Part of a small language model's weights: MLP 2048 tanh GELU.
MLP neurons of a small language model. Each row is named by its layer, matrix (up: input weights; down: output weights) and neuron, and shows model dimensions 80-175. Each number is 50 + 10 x the weight over its row's rms, rounded and kept within 0 to 99.
Before each neuron's rows, "fires on" lists the tokens most often at its 100 highest values on Wikipedia text that the model never trained on.

fires on: " v", " f", " co", " of ", "x", "c"
L4.up460:38 42 50 57 63 47 54 46 62 49 57 47 69 38 64 60 58 55 40 60 41 29 37 51 49 25 20 33 48 47 29 65 46 47 63 38 71 44 43 69 41 47 47 57 38 60 39 47 66 41 48 36 52 68 47 54 38 50 53 35 39 30 45 58 51 66 46 60 60 57 63 39 57 48 40 38 61 48 45 56 47 50 52 54 53 48 59 47 49 57 42 46 52 41 50 70
L4.down460:64 65 34 64 54 37 51 64 42 45 40 56 51 64 49 49 50 43 49 48 44 26 33 59 54 52 47 45 68 34 51 64 56 46 45 50 45 43 60 44 62 47 44 56 45 56 48 48 40 40 50 62 70 59 49 63 57 50 33 48 30 36 40 56 52 58 39 50 48 67 46 57 45 40 68 51 70 35 44 58 45 39 55 55 34 64 40 49 57 46 61 57 59 42 20 56

fires on: " up", "op", "ud", "up", "ep", "out"
L4.up1706:56 46 49 39 30 51 58 53 64 41 55 41 39 41 59 59 63 49 59 41 50 45 64 45 33 57 64 42 41 59 64 43 60 67 49 57 49 46 29 36 31 44 59 58 56 52 56 61 69 65 25 56 44 41 45 46 57 51 47 44 58 51 48 37 50 58 42 55 31 53 41 41 52 60 57 29 48 48 55 35 44 47 39 64 68 49 43 52 42 35 53 58 57 48 37 55
L4.down1706:46 58 42 46 52 39 54 52 50 38 39 70 46 41 32 37 41 49 52 57 43 57 53 55 46 48 52 52 31 40 68 36 62 66 50 52 58 50 48 57 51 51 68 54 60 50 48 65 36 47 42 38 49 49 32 54 30 58 42 38 43 41 63 44 60 45 49 35 39 49 72 45 67 41 39 61 51 42 36 44 45 37 47 43 46 45 59 74 64 73 48 61 46 46 44 52

fires on: "z", "w", "us", " | G", "a", "l"
L7.up1006:53 31 53 44 40 49 55 44 54 53 42 58 77 52 50 27 61 51 25 44 62 49 50 45 72 64 47 51 37 50 61 41 59 60 44 61 48 33 50 68 48 65 51 29 48 52 44 50 56 41 45 46 55 69 56 57 51 74 49 50 34 50 50 55 49 49 46 62 68 54 72 56 49 53 47 65 43 39 29 49 49 67 53 64 37 38 49 45 44 41 39 47 56 45 68 61
L7.down1006:69 32 50 28 48 56 46 56 56 57 63 48 34 47 45 74 48 61 60 34 45 60 40 54 47 51 62 49 66 35 51 63 49 37 54 42 46 59 37 62 43 58 69 67 55 52 42 45 47 38 51 40 41 55 47 44 62 48 54 52 57 46 64 55 40 38 50 54 65 72 55 35 41 47 46 73 48 44 44 50 49 56 63 40 79 59 54 48 47 55 56 38 55 44 45 39

fires on: "e", " | G", "l", "op", "ip", "s |"
L7.up1042:43 50 30 39 51 44 56 33 62 66 57 59 62 58 52 47 37 27 32 49 57 59 55 47 45 32 35 49 47 54 43 64 58 39 33 45 57 45 56 29 55 42 60 39 42 55 54 58 57 39 50 52 56 54 53 67 71 34 40 51 55 40 60 66 52 45 36 52 58 56 48 44 58 56 50 66 59 64 55 54 35 46 55 48 60 46 59 52 42 62 50 59 51 48 47 48
L7.down1042:59 32 49 40 63 42 50 53 33 47 46 49 37 58 45 54 64 38 51 47 44 46 47 54 35 43 57 59 39 50 58 60 59 64 57 57 54 65 50 60 53 33 40 62 67 60 33 64 74 53 62 63 41 46 43 46 45 64 52 42 50 56 29 57 46 52 58 61 59 39 41 53 35 41 48 36 38 45 40 31 57 56 52 58 38 68 62 51 53 38 48 54 38 50 69 60

fires on: "l", ", ", "b", " dest", "pp"
L7.up992:48 43 47 48 52 42 40 46 40 46 41 58 46 49 54 44 50 52 57 44 59 43 75 48 48 60 63 55 66 63 45 30 49 52 55 54 66 50 52 58 64 41 58 45 63 30 60 53 61 48 60 42 57 60 54 67 32 56 49 42 52 59 52 45 55 46 41 30 63 51 44 37 48 40 60 40 53 62 70 70 68 47 56 53 57 42 53 53 31 65 28 40 40 43 39 56
L7.down992:45 41 59 52 52 48 53 37 46 49 28 61 47 44 33 46 68 55 46 56 42 44 42 43 48 46 70 56 54 33 38 57 52 62 48 48 66 63 55 45 36 48 32 51 65 34 58 38 51 30 49 49 36 52 49 50 42 40 52 62 45 57 57 49 35 45 50 36 60 56 61 53 69 47 47 57 50 45 47 52 58 46 35 56 46 37 44 51 54 56 64 43 50 74 70 50

fires on: "o", " no", "t", " very", " one of the", " the"
L7.up1058:45 55 53 48 61 30 48 36 54 34 65 42 53 40 29 51 47 53 54 41 42 45 49 51 38 38 47 58 62 40 49 47 64 36 42 54 54 49 59 60 65 53 55 56 34 46 12 49 60 47 53 61 54 44 65 39 47 48 60 39 50 65 53 42 48 49 64 33 54 54 53 50 39 32 46 44 53 59 49 50 45 53 26 50 40 54 48 50 43 44 52 40 58 49 39 46
L7.down1058:40 55 53 65 37 67 44 54 51 58 55 61 60 50 56 47 44 48 46 66 50 48 43 45 49 49 55 38 37 56 28 50 67 47 51 44 23 46 44 48 42 58 54 70 52 60 33 45 47 63 52 38 54 57 48 59 55 37 49 48 47 38 61 35 59 36 54 70 34 50 57 66 59 56 47 63 65 35 65 57 57 59 64 34 44 40 44 44 46 52 47 57 65 59 45 59

fires on: ".", "al", "ly", "ary", "als", "erry"
L4.up977:53 32 51 54 50 61 31 47 49 50 37 56 45 46 55 53 53 54 66 33 43 51 36 47 55 46 55 58 39 61 39 49 52 46 62 35 53 54 46 65 50 50 67 46 34 48 42 59 45 37 47 47 38 56 54 51 48 62 40 50 39 69 45 40 46 47 51 41 53 35 49 55 50 56 47 41 28 72 35 62 40 49 47 37 60 47 55 55 41 18 52 55 47 40 59 64
L4.down977:73 51 51 59 29 64 43 51 69 55 36 55 48 50 48 60 66 48 51 49 46 62 37 46 51 46 47 43 50 69 51 52 39 41 33 42 34 59 45 52 41 56 50 53 37 57 63 43 31 55 34 62 57 43 60 61 54 52 47 52 60 56 51 63 50 54 36 43 40 66 39 58 53 64 73 62 55 36 50 37 58 53 64 49 73 49 38 46 48 47 61 39 44 45 66 46

fires on: " so", " No", " re", " me", "are", " made"
L7.up1770:47 54 50 57 55 55 47 63 38 43 67 60 45 18 48 29 39 43 49 31 42 28 63 51 54 46 46 49 68 44 55 44 54 27 37 38 48 47 64 40 59 46 62 50 41 55 40 53 44 64 45 60 35 38 69 47 40 54 52 54 38 53 44 36 54 59 58 58 72 45 64 54 52 50 44 45 49 50 60 49 62 38 54 30 72 48 57 49 37 52 65 65 37 45 63 70
L7.down1770:48 80 64 55 51 31 53 43 69 55 42 49 58 61 53 62 47 42 44 55 50 52 50 56 50 46 58 53 26 74 35 34 63 62 56 52 61 46 54 60 38 58 28 53 53 53 68 34 36 32 61 47 48 50 43 38 52 46 55 49 62 60 58 48 57 41 44 58 40 39 64 55 54 46 50 35 56 46 47 50 64 59 34 54 48 52 59 36 40 43 52 56 43 53 47 45

fires on: " n", "ur", "an", " l"
L7.up877:46 46 68 52 36 59 59 50 40 61 47 45 57 43 44 36 60 58 45 54 39 57 40 30 20 74 25 56 58 55 58 65 46 65 55 36 38 63 36 49 36 48 45 63 41 47 65 52 57 66 56 54 46 39 64 63 47 53 46 50 37 54 47 68 66 60 60 66 56 53 45 50 35 51 52 63 38 45 55 39 57 57 51 52 43 42 52 58 55 50 49 46 55 48 37 75
L7.down877:37 31 60 44 34 42 38 47 43 59 44 51 42 55 47 55 43 49 56 54 50 48 43 46 52 36 67 53 70 65 42 56 47 48 75 43 69 46 46 38 28 52 21 45 52 48 54 64 62 30 44 64 41 57 65 48 47 50 45 47 39 54 62 41 50 36 38 48 58 52 49 61 44 49 77 56 38 38 40 53 55 43 55 56 45 38 65 48 37 55 40 57 51 48 48 58

fires on: " |", "s |", "t", "b"
L4.up966:69 50 37 66 27 43 82 33 50 39 48 57 47 37 49 48 45 46 37 58 29 44 54 66 47 53 55 37 52 44 49 48 43 48 53 33 89 55 49 61 58 59 50 32 36 47 49 50 58 47 33 64 61 53 50 47 35 28 49 60 39 50 57 49 53 55 43 55 45 57 44 66 33 52 54 44 49 64 64 55 47 47 52 56 64 43 58 55 62 64 48 48 49 66 62 41
L4.down966:33 42 64 34 49 55 59 62 35 52 64 38 44 52 58 34 48 54 38 57 55 46 43 57 67 57 59 53 71 43 47 49 36 61 37 74 28 52 54 52 29 61 47 51 62 31 68 71 55 42 36 37 55 53 60 38 37 60 51 44 57 52 49 43 49 59 40 44 56 48 55 55 41 61 61 61 41 41 56 45 40 39 48 46 29 41 23 57 49 62 51 52 67 42 33 62

fires on: " J", "y", "ad", "ong", " | G", " among"
L7.up75:45 51 51 55 36 39 51 57 72 63 59 58 38 70 47 63 54 48 29 32 57 60 41 69 44 71 43 52 56 55 55 71 51 60 41 46 59 51 61 55 33 48 52 52 44 47 54 41 36 56 34 42 38 39 55 57 46 32 52 42 51 68 47 56 49 42 45 50 46 46 66 44 44 61 53 52 58 59 44 54 37 60 37 60 47 58 48 45 26 47 48 37 37 51 58 65
L7.down75:53 34 35 40 48 44 37 52 59 52 57 54 57 56 45 48 34 49 38 54 38 44 52 32 43 51 53 54 35 49 59 35 26 53 42 56 53 51 45 41 46 51 49 68 45 50 49 53 50 59 59 49 65 43 53 59 52 43 72 51 75 45 43 62 48 34 46 49 36 33 48 43 46 70 71 53 49 54 49 49 41 38 48 37 52 51 36 34 43 57 51 50 55 57 55 59

fires on: " d", " D", " in", " as"
L7.up1339:44 49 45 54 46 50 45 57 61 72 54 48 56 47 47 49 59 57 56 44 41 33 40 55 48 62 33 55 70 59 39 33 67 61 41 50 50 77 60 46 59 53 55 72 63 58 54 33 40 52 52 49 55 49 56 56 31 57 74 35 51 52 49 40 48 38 45 57 56 43 56 57 40 63 39 49 48 53 49 45 36 59 47 64 50 47 52 45 40 28 59 48 36 49 43 75
L7.down1339:50 43 41 55 42 61 52 60 58 45 56 45 76 46 67 50 42 48 45 53 44 46 45 38 42 67 50 73 54 46 25 43 56 47 42 48 57 54 51 38 70 54 73 62 65 31 36 45 57 47 52 58 47 63 61 56 52 35 50 49 39 68 49 31 51 55 58 47 43 32 52 47 45 53 53 28 53 41 48 57 40 46 54 59 54 45 55 62 43 31 49 56 59 34 55 56

fires on: " f", " g", " d", " com", "al"
L7.up131:59 47 60 47 55 50 61 49 33 65 55 55 40 56 60 60 61 54 61 56 46 56 45 51 44 47 39 40 66 30 41 52 46 39 61 51 44 49 73 67 36 37 46 46 54 49 51 44 46 40 33 46 52 49 62 61 53 52 35 43 36 50 71 43 57 34 67 56 56 47 51 46 53 44 48 61 63 44 45 33 42 38 33 38 54 52 52 34 50 46 48 51 52 46 57 39
L7.down131:43 48 51 53 64 45 48 63 44 63 69 57 42 54 53 56 48 53 59 50 63 58 60 62 48 47 57 47 43 48 39 52 53 61 43 66 63 55 59 51 52 25 22 55 48 49 37 41 63 45 52 48 42 41 62 30 41 30 48 50 42 35 67 39 35 46 49 59 40 61 63 59 29 31 60 36 44 34 41 47 52 55 40 47 64 48 53 42 41 51 51 59 59 55 42 39

fires on: " in", " re", " \"", " p", "-", " un"
L7.up1942:54 58 43 31 33 54 57 41 59 45 32 46 53 42 55 60 50 52 46 54 36 45 56 41 36 70 40 37 42 62 53 50 57 59 35 47 58 78 45 43 66 44 53 48 51 52 47 67 49 61 34 59 58 52 56 53 49 68 46 45 41 42 41 26 43 59 46 41 43 57 56 48 30 54 60 50 37 37 48 48 49 57 24 37 57 55 32 48 54 52 75 51 32 43 52 45
L7.down1942:37 47 45 51 57 46 50 58 57 61 58 40 61 44 47 69 64 50 66 44 67 62 50 51 45 46 64 46 38 50 19 58 53 47 59 58 27 51 58 71 45 69 52 30 61 61 35 39 40 68 58 60 42 57 61 50 43 33 50 35 44 32 42 41 49 67 49 64 32 53 49 62 50 50 38 40 45 41 61 42 68 55 44 65 64 60 45 61 48 51 56 61 54 37 56 56

fires on: " and", "ang", "h", ",", "t", "et"
L7.up1343:71 28 52 53 49 44 70 19 46 50 60 56 44 69 48 59 33 33 63 56 31 35 38 49 50 33 59 39 56 56 48 60 50 52 53 52 65 44 53 61 62 58 55 59 42 53 51 62 45 49 51 51 67 70 60 57 64 46 36 55 59 41 40 44 45 61 50 59 50 44 48 50 48 42 57 59 57 37 45 52 59 48 61 47 42 66 47 59 51 54 45 58 44 38 49 42
L7.down1343:41 64 48 55 71 59 52 48 59 68 51 53 45 47 53 56 54 33 59 58 36 43 42 39 44 43 46 50 61 41 64 48 58 43 43 47 53 42 38 53 44 50 25 40 40 52 60 54 41 44 42 62 21 62 49 52 46 43 54 65 54 57 36 47 37 53 38 68 59 53 54 64 45 40 29 40 59 39 37 55 63 55 46 43 54 76 53 46 57 44 47 41 47 32 49 31

fires on: " name", " it", " song", " g", "G", " them"
L7.up1147:36 53 49 35 53 56 48 52 68 54 55 44 48 54 52 54 50 73 47 61 58 56 53 39 67 46 36 46 63 55 42 54 62 46 49 53 40 51 76 59 49 45 46 44 58 41 25 49 47 59 43 49 60 55 55 47 30 56 71 45 44 62 53 51 39 50 48 51 59 53 55 38 59 59 43 48 61 47 49 66 56 49 47 61 37 52 59 50 61 63 39 39 67 71 44 41
L7.down1147:58 72 33 50 66 40 37 56 48 67 51 55 59 40 41 62 38 48 68 48 53 53 39 62 49 49 39 45 61 59 50 53 34 36 60 56 47 41 57 51 56 40 56 36 74 56 52 50 47 52 49 51 55 55 31 44 34 60 31 46 57 43 26 63 36 46 46 67 70 56 37 43 46 48 37 77 41 45 47 46 50 47 55 52 54 53 60 63 57 56 42 58 45 37 57 40

fires on: "ow", " tw", " bel", " so", "ou", " How"
L4.up1408:57 38 49 38 45 43 60 47 35 47 39 40 63 44 58 35 75 43 47 63 66 44 58 56 66 48 50 44 49 59 61 40 43 38 63 30 54 60 54 66 38 41 50 40 45 47 39 59 59 59 50 45 53 66 55 67 32 46 67 29 48 54 66 30 40 60 41 47 63 60 54 46 50 63 64 62 46 52 40 56 44 53 52 41 47 63 67 50 34 58 53 31 33 47 29 73
L4.down1408:66 46 41 51 44 41 40 40 43 50 48 41 62 38 62 49 64 31 50 49 63 62 58 38 51 50 52 50 61 37 66 44 39 38 66 36 52 51 55 41 59 64 62 42 48 58 51 34 57 50 46 42 46 62 44 35 48 62 51 66 60 48 53 58 37 55 47 56 49 40 48 49 33 55 48 41 44 44 48 56 49 43 55 46 57 51 63 31 47 46 55 63 56 48 55 56

fires on: " one of the", " B", " b", " st", "ar", " to"
L7.up11:66 53 30 46 66 53 71 49 59 48 42 52 46 57 35 39 53 64 44 45 40 60 36 60 47 40 56 57 58 57 48 61 62 50 27 25 47 49 47 64 56 45 56 58 48 71 43 60 46 53 64 56 41 52 32 58 42 46 48 52 37 56 59 47 50 41 62 52 55 60 40 47 57 43 49 35 49 47 40 50 50 37 38 45 53 58 65 56 24 43 52 49 47 72 60 43
L7.down11:52 48 52 52 34 67 41 47 50 49 50 52 64 48 48 49 50 43 46 49 46 49 69 39 55 50 58 54 41 50 50 35 55 39 53 82 53 48 57 53 33 42 55 53 41 42 63 36 61 52 43 32 53 55 60 46 57 63 58 55 51 49 61 33 32 62 43 51 62 43 49 25 46 49 54 63 40 57 47 60 51 50 52 56 36 42 61 21 84 46 53 50 51 46 47 59

fires on: ".", ")", " TV", "og", ","
L4.up994:43 55 45 52 47 42 32 62 43 49 42 72 68 43 43 64 41 60 67 51 48 39 40 54 67 47 47 70 36 78 49 50 50 57 49 52 39 47 67 50 53 48 46 60 41 34 59 55 46 46 56 30 42 66 44 65 40 64 53 52 73 39 55 44 46 27 47 45 60 49 45 52 49 39 35 37 63 44 55 55 50 58 54 49 47 53 53 52 52 58 59 44 42 64 38 47
L4.down994:56 41 47 64 44 57 57 53 40 51 56 41 57 75 63 55 45 45 46 55 42 63 60 62 40 36 56 41 51 44 54 58 59 44 41 69 53 60 54 49 32 45 65 25 52 46 46 52 59 51 43 70 61 30 63 43 50 38 59 64 45 44 34 47 71 59 51 63 41 53 49 64 58 35 39 58 63 46 65 45 41 41 58 48 52 47 49 31 44 38 39 49 56 51 24 54

fires on: "- J", "yl", "y", "an", "yn"
L4.up1613:40 57 44 61 51 33 44 51 67 40 66 40 45 59 47 50 52 48 47 42 58 59 53 50 70 51 56 60 59 54 62 52 52 43 44 54 41 26 58 43 51 53 43 51 26 54 31 46 37 44 43 43 38 55 56 52 50 53 60 38 42 61 54 59 43 51 60 47 57 50 63 36 49 68 66 48 57 64 38 40 56 57 26 48 53 55 45 48 45 30 67 54 40 41 59 42
L4.down1613:64 56 55 49 44 39 57 52 39 52 38 43 75 46 49 38 46 56 44 46 60 39 43 60 36 29 49 46 45 54 42 64 45 40 47 33 42 64 53 55 41 50 42 57 41 53 61 55 49 51 37 59 41 36 46 47 47 37 49 45 44 53 50 51 35 57 64 59 64 41 33 51 32 60 38 61 62 56 49 46 38 51 55 57 60 54 40 29 60 50 62 55 45 52 60 51

fires on: "ah", "od", "é", " arr", "act", " prot"
L4.up1051:52 40 54 58 48 52 55 44 27 44 47 42 52 35 59 33 55 55 48 58 46 58 47 55 74 74 54 48 34 42 36 55 42 44 37 38 58 20 53 32 39 49 45 59 44 38 49 59 32 59 51 47 52 60 58 37 38 44 63 58 40 55 56 34 60 50 54 55 59 52 37 51 58 53 62 53 35 59 48 41 54 58 47 33 38 68 43 43 39 58 67 59 51 59 56 53
L4.down1051:45 55 50 50 47 36 57 66 56 59 76 54 45 38 49 31 53 62 49 51 46 59 57 45 62 51 53 46 36 50 39 56 49 43 44 50 76 44 52 43 52 41 49 43 57 70 39 61 55 69 61 34 60 66 38 38 69 59 47 53 52 36 43 36 41 46 51 45 46 59 45 51 58 47 62 60 68 30 76 47 51 40 58 43 50 71 41 40 46 42 54 51 54 59 46 58

fires on: " s", " (s", ", s"
L4.up1786:39 43 50 64 66 43 59 53 61 62 54 41 50 62 56 53 59 42 42 48 51 48 46 68 75 37 44 51 67 42 45 50 52 44 58 48 53 54 50 38 53 46 46 47 48 53 47 59 41 41 49 57 37 27 46 47 49 37 56 55 50 40 41 70 44 53 59 51 56 35 49 57 47 41 70 57 45 56 33 49 56 52 49 30 38 49 56 58 40 49 57 60 47 42 49 59
L4.down1786:41 30 59 47 33 58 39 44 36 58 37 57 41 42 55 53 65 39 46 54 65 48 40 58 31 29 56 46 51 33 66 46 51 46 59 70 56 37 48 57 33 39 44 38 59 54 42 53 44 55 76 72 51 43 58 62 65 67 42 41 49 57 46 46 35 59 71 42 54 55 63 56 65 50 33 63 43 68 47 59 54 59 57 33 60 49 67 53 36 48 59 59 63 45 50 47

fires on: "th", "r", "d", " |", "g"
L7.up1578:38 32 55 57 54 44 57 49 54 57 42 39 61 57 59 48 63 54 58 72 57 52 51 49 53 39 44 63 60 50 53 64 60 48 53 49 64 55 42 42 37 52 62 48 62 52 47 55 60 49 51 45 39 62 63 46 41 54 62 48 39 55 63 56 51 61 41 61 51 58 35 45 63 45 45 35 47 57 69 49 61 69 47 42 36 51 47 60 57 56 50 84 42 40 37 51
L7.down1578:54 66 45 39 44 40 81 50 69 63 47 55 33 50 37 57 44 48 32 48 57 38 46 47 54 49 43 54 41 48 42 45 56 52 54 47 50 42 47 49 30 39 45 39 28 45 36 42 48 49 26 44 53 52 41 40 44 36 40 51 52 56 63 51 56 38 49 43 69 60 45 51 46 67 43 42 44 48 37 56 48 53 37 48 34 58 49 50 62 40 38 66 32 64 48 35

fires on: ")", "ly", "act", "ail", "ark", "ict"
L4.up1349:61 54 50 60 63 56 42 43 30 55 65 59 45 48 37 35 58 52 55 53 49 66 35 58 43 44 43 65 51 54 53 57 54 37 43 31 53 66 38 36 54 48 60 54 43 38 50 47 78 58 50 50 45 63 74 53 57 49 62 70 32 63 44 47 55 48 50 63 65 49 51 53 55 38 58 35 56 77 43 53 43 55 46 40 39 45 53 57 46 46 40 53 28 56 50 44
L4.down1349:45 23 47 37 55 48 53 47 45 58 49 53 45 68 42 50 58 35 61 44 57 42 52 49 53 66 42 54 44 47 54 48 40 44 39 40 64 40 27 25 59 42 45 51 55 60 62 51 48 37 54 56 62 39 54 41 29 53 46 49 64 56 39 51 44 51 45 57 49 55 53 49 68 34 62 52 45 42 45 61 59 67 59 57 51 52 49 50 66 50 58 35 56 44 43 45

fires on: " B", " b", " Bar", " Up", " New"
L7.up1616:31 49 46 70 46 41 58 54 65 37 51 45 52 31 44 30 48 48 57 49 27 66 51 41 48 52 46 60 48 46 43 48 34 42 55 59 54 33 48 29 41 47 43 37 49 63 51 56 55 49 50 57 50 45 45 62 58 53 64 45 63 49 33 49 51 59 44 41 39 45 57 52 52 65 61 54 40 57 73 50 38 59 70 48 42 44 67 34 58 58 46 66 46 47 68 44
L7.down1616:38 60 40 45 44 67 44 55 48 56 48 69 40 58 65 66 61 49 58 53 40 56 44 36 52 46 53 42 55 44 35 72 53 60 45 57 26 52 47 52 40 38 48 47 46 53 69 39 61 49 54 38 57 34 60 34 62 33 36 61 47 45 43 45 45 58 42 59 43 52 44 68 47 61 52 60 58 55 53 54 54 58 69 43 47 48 42 58 50 28 59 38 35 44 66 62

fires on: "b", "w", "l", "-", "c"
L7.up858:49 37 62 26 42 46 35 40 49 39 52 63 67 45 45 40 46 53 55 49 67 51 44 62 52 52 45 32 63 51 35 36 38 45 41 10 67 47 49 51 48 48 57 47 60 53 66 63 61 63 67 60 64 36 69 54 52 43 39 45 43 53 69 51 48 42 56 68 51 52 35 42 39 59 37 41 59 47 48 57 47 56 48 58 56 42 26 53 54 56 49 55 58 55 34 59
L7.down858:39 26 61 41 44 46 65 53 36 42 44 42 48 56 52 49 57 39 56 48 59 60 56 61 53 43 63 49 60 43 46 57 57 24 47 48 57 51 53 63 57 39 37 44 51 53 68 41 49 47 54 49 55 57 61 41 56 52 50 51 52 53 42 40 55 42 50 51 64 44 47 49 34 54 67 33 39 32 28 52 58 37 39 43 46 38 67 51 42 61 48 39 35 69 38 52

fires on: "ated", " al", "ud", "ing", "le", " in "
L7.up1995:65 70 33 49 55 52 41 61 64 54 58 55 47 56 59 63 58 62 56 52 59 38 49 51 45 75 41 42 41 47 49 42 36 59 64 44 56 40 56 45 71 70 52 48 68 40 45 43 46 60 45 60 43 39 43 57 52 49 47 43 40 30 48 21 43 53 51 39 43 53 39 62 45 66 43 55 55 55 51 56 44 34 55 45 41 51 53 57 52 42 68 59 39 37 55 44
L7.down1995:44 44 45 61 61 45 43 47 50 49 47 78 57 48 46 67 39 52 45 57 54 34 46 47 48 36 50 61 68 49 49 61 57 59 48 61 54 48 39 64 63 41 60 49 62 48 45 57 59 59 45 39 28 41 39 47 59 42 33 42 50 38 52 49 42 48 55 41 68 66 49 55 61 37 46 56 54 66 54 39 39 45 59 42 41 47 34 45 49 46 54 65 45 51 49 29

fires on: "ut", "per", " run", "hen", "ur", "un"
L7.up220:61 69 43 54 42 39 60 42 48 59 42 52 60 47 52 41 53 30 52 46 47 43 43 55 64 56 44 35 61 52 57 50 53 50 63 63 56 43 50 39 59 56 56 63 57 46 31 51 53 35 46 61 46 51 54 49 67 40 49 51 49 53 52 39 76 41 39 47 48 64 57 45 45 40 47 40 54 50 52 42 41 49 44 51 45 57 51 30 52 37 63 47 45 27 37 30
L7.down220:45 63 42 55 61 62 52 53 36 44 49 40 60 39 61 49 44 35 33 53 45 54 48 53 46 45 28 46 51 32 69 65 49 49 38 51 44 43 45 34 42 48 38 53 41 57 60 53 47 64 56 68 54 42 47 58 39 46 43 55 35 47 49 61 57 45 40 43 65 61 48 43 46 35 51 59 63 45 52 53 69 59 50 56 42 58 35 44 53 56 67 40 57 40 38 76

fires on: " or", " all", "ll", "akes", "ore"
L4.up1960:48 41 48 40 53 44 37 45 64 67 58 54 61 62 43 53 54 39 50 51 39 44 50 44 61 60 68 58 59 54 44 38 51 70 65 42 59 48 51 42 57 51 48 41 33 54 47 42 33 40 47 50 59 59 50 53 52 49 54 55 47 39 38 51 38 54 31 40 43 50 46 47 49 57 46 54 58 81 33 59 57 48 51 42 71 45 61 51 58 28 67 52 37 33 34 50
L4.down1960:43 49 63 45 45 32 50 43 57 54 54 53 56 48 56 46 64 51 37 46 45 73 52 45 55 38 43 27 53 41 40 48 47 42 52 52 47 52 57 48 52 46 48 52 71 58 55 39 50 44 42 59 44 74 47 39 51 53 41 47 45 30 45 35 19 35 44 56 49 48 52 41 62 71 30 49 50 51 59 46 48 50 49 47 64 63 75 52 57 68 55 47 49 48 65 52

fires on: "ll", " all", " test", "ect", "ass", "US"
L4.up2009:58 42 65 58 53 35 51 46 39 48 32 53 39 65 74 39 51 51 41 44 38 48 38 47 68 55 46 55 40 49 24 68 45 70 39 57 55 54 50 50 53 43 62 32 50 44 68 58 58 40 42 51 49 60 56 36 57 57 52 49 58 54 55 60 42 59 31 50 51 52 38 34 77 44 46 52 54 69 51 58 51 53 51 48 67 67 67 67 43 50 47 51 38 48 31 51
L4.down2009:54 42 63 60 61 65 49 60 50 46 44 54 55 61 64 40 44 48 55 66 49 39 54 57 57 51 31 60 45 38 42 46 44 45 37 46 32 53 31 37 45 45 72 68 55 51 52 52 51 37 41 56 48 72 49 44 64 45 55 48 71 49 45 68 65 44 25 50 40 50 65 44 52 42 44 60 47 51 40 64 54 63 49 69 68 62 52 35 47 59 48 47 51 52 66 49

fires on: ") |", "ar", ") | ", " | ", " (", "ag"
L4.up1404:60 50 43 52 65 71 43 55 43 36 50 52 40 47 62 36 63 55 25 58 41 43 59 43 25 44 31 46 43 48 36 56 42 45 44 51 44 53 73 54 39 67 49 54 58 49 51 46 45 41 61 64 41 56 34 53 56 54 45 47 60 55 37 45 35 65 43 39 50 64 57 38 57 52 61 50 51 37 59 58 61 29 60 50 45 61 47 48 49 45 53 82 49 60 45 47
L4.down1404:42 33 53 78 43 42 69 66 43 65 38 73 60 49 55 57 41 58 45 52 65 31 50 71 66 67 66 61 48 73 59 53 49 67 53 47 55 53 65 40 43 44 33 46 56 52 73 51 54 56 60 49 60 46 36 68 51 49 53 35 68 51 58 42 55 55 47 49 52 61 62 59 49 39 56 59 56 64 47 38 40 46 48 58 46 58 55 39 55 49 44 36 53 54 31 62

fires on: "a", " un", " en", " re", " de"
L7.up1735:61 51 64 42 52 42 42 37 45 66 52 58 49 54 46 48 48 64 67 32 39 57 51 47 63 46 38 37 43 60 53 37 51 40 48 56 52 50 46 60 58 57 57 61 55 48 61 53 63 42 45 54 40 37 57 55 50 66 58 57 49 41 37 60 48 64 37 64 66 51 65 38 21 35 63 40 71 43 38 40 49 52 44 40 48 70 52 34 65 44 48 55 40 42 69 52
L7.down1735:58 58 58 39 37 43 50 42 48 55 52 75 57 44 37 55 63 56 74 46 70 70 58 46 54 44 60 58 53 63 56 40 69 40 60 59 65 49 53 37 49 77 26 50 74 52 27 51 62 45 61 55 46 41 45 38 58 50 56 46 51 64 41 39 45 34 49 67 44 62 60 46 54 37 47 54 46 39 49 51 62 26 38 53 43 51 49 52 58 26 49 44 38 35 53 32